{"head_dim": 32, "norm_eps": 1e-06, "rope_base": 10000.0, "tie_embeddings": false, "init_std_o": 0.00577, "init_std_down": 0.00348, "lr": 0.00106, "beta1": 0.9, "weight_decay": 0.29, "final_lr_fraction": 0.0, "seq_len": 1024, "doc_mask": false}
MLP neurons of a small language model. Each row is named by its layer, matrix (gate and up: input weights) and neuron, and shows model dimensions 96-159. Each number is 128 + 24 x the weight over its row's rms, rounded and kept within 0 to 255. A neuron's up and down rows have the sign that makes its largest values positive.
After each neuron's rows, "fires in" lists the words (lower case) most often at its 100 highest values on Wikipedia text that the model never trained on.

L7.gate138 [112 132 106 122 129 146 161 142  77 157 114 147 125 156  97 132 107 127 167 160 150 157 121 143 128 122 145 118 118 123 156 110 160 150  81 139 109 168 132 127 110 108 133 144 143 103 162 144 130 117 153 109  98 150 132 132 130 126 119 126 108 141 128 138]
L7.up138 [123 109 147 125 129 145 122 149 140  97 175 157 125 148 133 114 109 124 156 113 148 127 152  89 136 143 155 126 113 138 129 124 105 143 131 140 117 125 140 106 177 115 111  79 149 128  93 148 138 135 157 146 124 110 110 109 115 124 114 148 118 129 166 120]
fires in: "january", "1985", "cameron", "development"

L3.gate390 [165  78 106 119 115 109 166 180 115 105 121 127 143 176 125 125 122 154  95 131 136 133 125 130 111 141  95 136 167 146  98 123 114 113 174 143 159 132 150 146 118 135 129 146 124  91 141 130 130 135 171 134 159  96 156 110 117 121 133  84 125 119 152 126]
L3.up390 [128 138 114 175 134 113 103 146 172 119  97 139 120 168 144 130 107 128 188 115 170  92  89 111 170  98 149 122 102 122 137 104 145 137 135  70 161 129 138 122 150 128 145  96 125 108 153  97 129 146 108  97 163 130 129 117 114 120  92 108 103 138 115 123]
fires in: "as", "14", "does"

L12.gate577 [ 96 119 135 146  97  74 103  40 160 155 139  97 129 152 131 129 140 129 135  96 141 118 158 138 147 134 140 102 148  97  84 123 161 143 142 148 154 150 109 124 124 183 106 150 119 156 130 109  78 161 140 130 103 111 195 101 105 122 113 114  92 140 134 134]
L12.up577 [104 166 118  84 145 122 114 134 129 138 119 155 104  97  65 130 140 123 137 163 148 139 101 134 110 145 147 150 112 137 146  87 121 123 143 153 150 156 131 135 134 141 109 109 143  99  97 120 150 146 108 124 166 162 106 155 133 125  80 189 118  96 121 158]
fires in: "there", "on", "it", "brigade"

L9.gate439 [ 93 143 120 111 167 183 128 121 160 154 129 129 143  86 136 136 109 124 121 113 134 104 105 124 143 139 130 121  98  91 144 135 144  95 129 145 102 164 140 118 150 108 114 151 150 129 133 132 137  85 142 141 125 140 147 103  96 149 121  98 138  99 143 122]
L9.up439 [142 153 159 129 143 108 140 135 133 144 138 144  97 108 139 131  69 120 153 117  82  92 162 114 139 122 148 126 163 127 142 118 142 114 114 140 107 137 109 101 118 137 146 128 113 194 117 123  78 135 132  92 127 116 111 140 118 132 135 160 110 129 121 151]
fires in: "can", "never", "may", "rather", "must", "graduating"

L11.gate250 [126 145 131  98 174 110 161 120 117 171 114 130 151 128 168 146  87 126  91  74  97 143 126 150 152 124 144 155 130 110 138 129  97 105  86 135 126 156 127  92  93  90 170 127 110 181 130 142 110 100 141 131 135 149 173 105 121 157 123 147 116 137 125 155]
L11.up250 [145 108 112  98 156 124 102 156 109 136  96 117 110 109 118 111 105 117 114 114  99 103 120 146 161 140 139 124 158 129 106 141 120 127 114 111  84 132 124  98 174 125 169 160 119 146 162 174 133 166 175 123 118 132 109 119 153 140 119 137  78 154 111 109]
fires in: "can", "or", "may", "grace", "graduating"

L9.gate547 [175 145 129 152  94 113 109 163  91 137 130 104 160 171 115 144  67 164 156 148 132 159 116 148  97 131 123  65 104 104 111 102 122 117 106 135 118 125 127 110 118 118 137 122  99  96 109 117 103 126 127 111 151 110 146 133  76 134  80 109 132 150  88 145]
L9.up547 [129 152 143 165 132 115 123 133  97 136 110 143  96 167 151 170 110 151 130 170 107 134 136 133 104  78 129 107 135  91 142  91 125 149  93 135 139 141 142 105 139 121 117  79 134  99 115 120 122 147 174 203 155 149 135 107 129 163 120 109 138 161 154 111]
fires in: "born", "died", "office", "had", "metres", "baghdad"

L9.gate11 [113 112 145 120 126 113 115  98 129 134 179 159 100 117 118 128 158 100 112 144  85 104 123 129 106 133 111 119 129 158 115 169  99 110 147 115 155  94 107 122 104 123 165 145 136 103 143  86 145 114 100 121 122 139 124  94 140 133 108 137 167 142 133 144]
L9.up11 [125  98 127 127 128 106 101  91 128 146 171 146 128  97 118 126 151 102 130 112  93  91 145 131 124 112  95 115 142 180 127 169 102 109 156 101 127 111  90 122 100 112 159 121 117 122 134  83 121 125  96 142 133 142 142  82 125 139 131 133 163 167 141 149]
fires in: "began", "went", "started", "ran", "go", "goes"

L9.gate563 [105 157 169 133 169 114  68 106  84 134 205 134 150  95 116 121 155 109 130  60 149 110 127 110 124 119 114 155  92 144 118 136 110 108 128 106 124 118 168 113 116 147 121 119 132 119 116 112 171 113 105  91 141 155 152 112 124 149 170 111 130 116 108 101]
L9.up563 [128 157 164 138 165 111  89 117  86 147 136 138 138  83 129 124 156 100 133  84 129  91 120 105 135 123  82 156  82 174 127 134 126 122 130 100 118 125 175 108 113 155 153 117 131 123 136  96 145  93 130  95 136 138 141 117 132 127 175 104 114 126 104 122]
fires in: "back", "north", "south", "cross", "east", "west"

L14.gate234 [ 93 122 107  94 118  96  89 151 146 103  97  93 105 129 110 173 128 160 155 132 131  99 179 160 156 127 140 124  87  75 162 135 134 127 125 136 158 150 139 179 126 154 113 130 141 130 124 147 204 155 123 140 141 124 119 114 115 133 157 169 129 122  76 113]
L14.up234 [142 151 137 128 151 101 153  66 115 129 123 114 126  66 134 128 159  90 115 120 168 134  98 119 178  98 125 128 127 109 129  95 143  96 142 113 114 147 148 112 131 109 157 145 120 117 123  84 103 146 178  71  86 133 136 135 138 137 139 130 151 169 179 143]
fires in: "he", "the", "or", "a"

L9.gate154 [114 153 172 167 137 124 146 130  87 142 136 129 136  95 164 158  85  99 111  90 125 102 158  99 106 147 119 150 111 147 138 108 119 121 137 141 140 127 178 122 129 150 121  96 122 157  93 116 116 136 161 143 140 118 170 144 107 162 150 103  87 151 144 112]
L9.up154 [ 98 125 176 134 111 117 150 158  82 125 136 134 135 138 140 137 132 106 100  64 124 104 157  99 106 129 125 100 110 129 116 130 135 124 110 166 129 155 154 117 114 133 136  80 133 145 119 101 115 146 130 141 101 124 150 109 131 119 116 124 110 163 151 122]
fires in: "near", "within", "northern", "north", "south", "outside"

L10.gate471 [136 125 124 105 126 103 140 128  98 132 138 120 142 119 156 183 116 130 158 137  96  79  60 129 111 115  84 104 131 144 142 199 121 129 153  87 143 136 134 143 116 139 135 144 116 115 120 126 134  94 134 145 124 130 146 126 107 134 130  92 126 166 130 127]
L10.up471 [163 129 185 107 138  81  70  87 120 161 133 109 102 110 137 168 139 128 130 149 100  96 115 117 140 140  88 107 121 167 194 206 104 121 136 114 133 138 123 104 152 122 136 125 118 109 151 125 161 137 116 114 113 163 127 113 137 150 125 147 121 168 126 143]
fires in: "came", "went", "coming", "go", "goes"

L11.gate456 [113 125 169 114 130 107 100 121 136 154 146 159 111 149 120 129  81 113 120 147 126 121 165 103 132 130 125 111  92 147 129 123 154 139 129 126 120 122 162  87 101 175 136 108 142 169 103  97 154  83 137 161 136 163 135 124 112 132 136 102 135 119 112  95]
L11.up456 [151 139 155 131 158 120 124 124 119 119 156 165 101 133  80 161 121 127 110 104 136 170 112 166 156 134 130 151 121 140 110  96  84 115  64 129  85 107 157  88  83 159 149 161 130 129 118 130 146 126 113 151 131 107  90  98 101 126 135 179 134 160 115 106]
fires in: "there", "up", "common", "where", "however"

L9.gate287 [178 129 117 103 113 137 134 110 136 134  94 118 131 158 135 137 123  86  90 125 129 160 117 135 202 130 117 159 144 156 165 151 168 185 149 144  81  77 112 129 140  98 102 111 117 148 121 120 130 154 148 115 159 108 116 116 176 136  86 185 132 180 140 114]
L9.up287 [133 151  98 120 122 124  99 129 107 128 131 132 144 136 132 150 135 101 120 110 175 192  78 171 151 108 109 141 126 182 160  98 156 139 111 116 129 160 170 144 110  97 115 100  96 101 132 125 136 119 111 137 118 110 127 110 111 165 130 162 171 130 163  90]
fires in: "japanese", "french", "indian", "czech", "spanish", "greek"

L12.gate397 [ 59 132 144 142 104 114 123 144 134 148  82 125 109 162 124 125 107 113 136 111 154 160 132 122  58 113 104 123 149 140 119 145 116  85 135 140 123 117 130 104  97 134 153 132 147 134 110 109 150 114 152 120 139 121 141 137 156 119  92 169 142 138 131 133]
L12.up397 [135 141 118 129 150 159 128 127  77  92 123 134 128  88 165 136 147 120 149  85 148 129 142 135  96 127 145 147 141 145 113 171 136 141 138 156 129  79 134 102 124 142 118 141 129 133 119 106 164 105 132 149 115 161 113 128 122 131 117 154 159 120 143  92]
fires in: "made", "regiment"

L12.gate514 [127 126 131 134 130 141 128 144 126 171 134 155 134 129  93 126 170 121 158 115  81 100 168 187 138 133 118 164 123  96 134  95  92 152 122 145 120 126 161 109 127 190 105 106 174 136 150 148 128 129 137 137 111 128  59  79 103 113 131 141 139 146 123 105]
L12.up514 [120 128 127 134 139 108  93  74 154 155 127 175 143 126 120 147 135 128  86 120 111 139  96 103  89 122 118 113 128 121 118 111 102 134 127 141 116  73 137 125  94 119 180 121 106 123 134 125 126 143 112 142 127 135 136 123 112 124  92 157  81 178 143 149]
fires in: "up", "there", "only", "0631204628"

L10.gate372 [101 132  79 127  98 117 121 109  91 124 120 127 116 147 118 114 125 125 121 121  74 103 111 187 133 117 124 123 111 101 164 136  96 134 124 111 124 134 116 154 110  85 111 130  98 148 144 118 126  86  97 132 136 137 172 136 136 116 138 111 109  66 135 131]
L10.up372 [154 165 155  95 151 119 181  72 137 200 109 133 123 123 147 108 143 116 138 146 179 148 116 118 141 138 138  89 160 114  54 171 119 117 114 130 119 107  95 144 136 113 130 108 126 116 164 129 116 130 156 195 136 132 119 136 147 132 131 117 113 133 123 129]
fires in: "0", "26", "27", "25", "16", "21"

L4.gate512 [106 123 123  65 117 116 122 119  98 127 119 156 120 169 145 110 139 158 138 138 102 134 119 114 134 147 105 136 137 158  88 128  81 131 133 137 167 119 165 132  78 162 145  97 118  59 146 139 132  86 154 120 151  94 138 129 122 142 175 140 143 164 159 146]
L4.up512 [118 139 143 134 147 102 162 120 148 126 150 145  89 160 105 139 118 142 143 107 113 139 122 131 126 126 115 134 107 126 159  93 107 156 168 135 131 156 110 141 123 111 151  90 152  93 137 107 166 149 100 112 157  98 133  70  90 120 153 152 122 131 131 121]
fires in: "football", "following", "as", "theater", "parliament", "cup"

L4.gate625 [107 108 140 184 120 134 158 178 141 105 121 128 118 135 149 110 129 138  89  96 161 150  43 149 132 114 118 128 133 119 159 141 136 195 130 122 115 132 111 166 136 104 143 123 114 124 110 123 130 150 140 156 141 139  88 169 133 134  84 103  95 182 156 108]
L4.up625 [128 147  99 121 103 107 115  97 158 141 103 123  95 143 124 142 139 122 124 146 130 100 115 129 129 110 133 116 124  96 132 101 160 118  90  86 176 118 127 168 131 140  76 135 168 136 143 133  95 140  88 100 146 101 126 100 121 121 132  91 110 174 155 104]
fires in: "2018", "1994", "kaupo", "episode", "psychological", "stakes"

L14.gate383 [110 133 119 132 116 176 136 173 120  99  85  73 104 116  81  98 106 128 153  92 149 121 145  77 163 127 124 124 157 141 142 111 146 127 119 145 126 110 137 177 143 100 184 140 113 108 129 116 105 164 134 151 122 128 133 126 177 128 131 173  91 155 109 125]
L14.up383 [141 125 161 118 119  71 151  81 112 114 156 100 117 131  90 130 133  70 119 187 116 148 114 110 134 144 128 116 107  98 135 129 124 110 103 156 134 150 130 132 106 160 104 103 136 169 130 137 126 151 167  86 115 146 118 171 150 129 123 123 138 115 129 157]
fires in: "he", "she", "at"

L20.gate513 [114  98  72 135 112 124 146 190 148 115 132 103  76 132  96 129  88  98  98 112 103 129 134 116 167 110 144 122 168  93 128 128 157 143 121 155 160 145 101 128 140 116  93 123  86 140 139 122 133 145 132 149 107 130 108 142 145 152 120 183 111  84 122 122]
L20.up513 [141 107 146 160 107 119 118 115 133 156 119 166 127 108 122 119 109 106 124 159 131 126 109 120 118 120 112 103 151 133 130 166 142 113 127 106 130  96 129 132 151 157 168 144 128 122 136 133 108 128 110  89  90 151 134 105 120 122 112 101 142 129 113 138]
fires in: "he", "has", "who"

L9.gate377 [127 107 115 157 149 100 100 146 130 148 119 108 150 196 171  99  75  66  97 119 127 154  93 164 162 112 159 132 125 175 127 140 145 152 123 162  94 137 122 141  91 105  96  99 133 160 147 161 168 145 146 131 111 108 111 114 141 131 106 185 128 144 154 103]
L9.up377 [113 103 124 152 137  86 104 144 124 142 122 103 156 202 177  99  89  66 109 105 134 160  86 166 164 104 153 133 123 175 127 133 147 143 126 168 106 146 141 138  84  98 104  89 128 149 135 159 164 152 139 146 113 100 124 116 120 150 107 181 139 126 155 109]
fires in: "japanese", "indian", "british", "australian", "spanish", "canadian"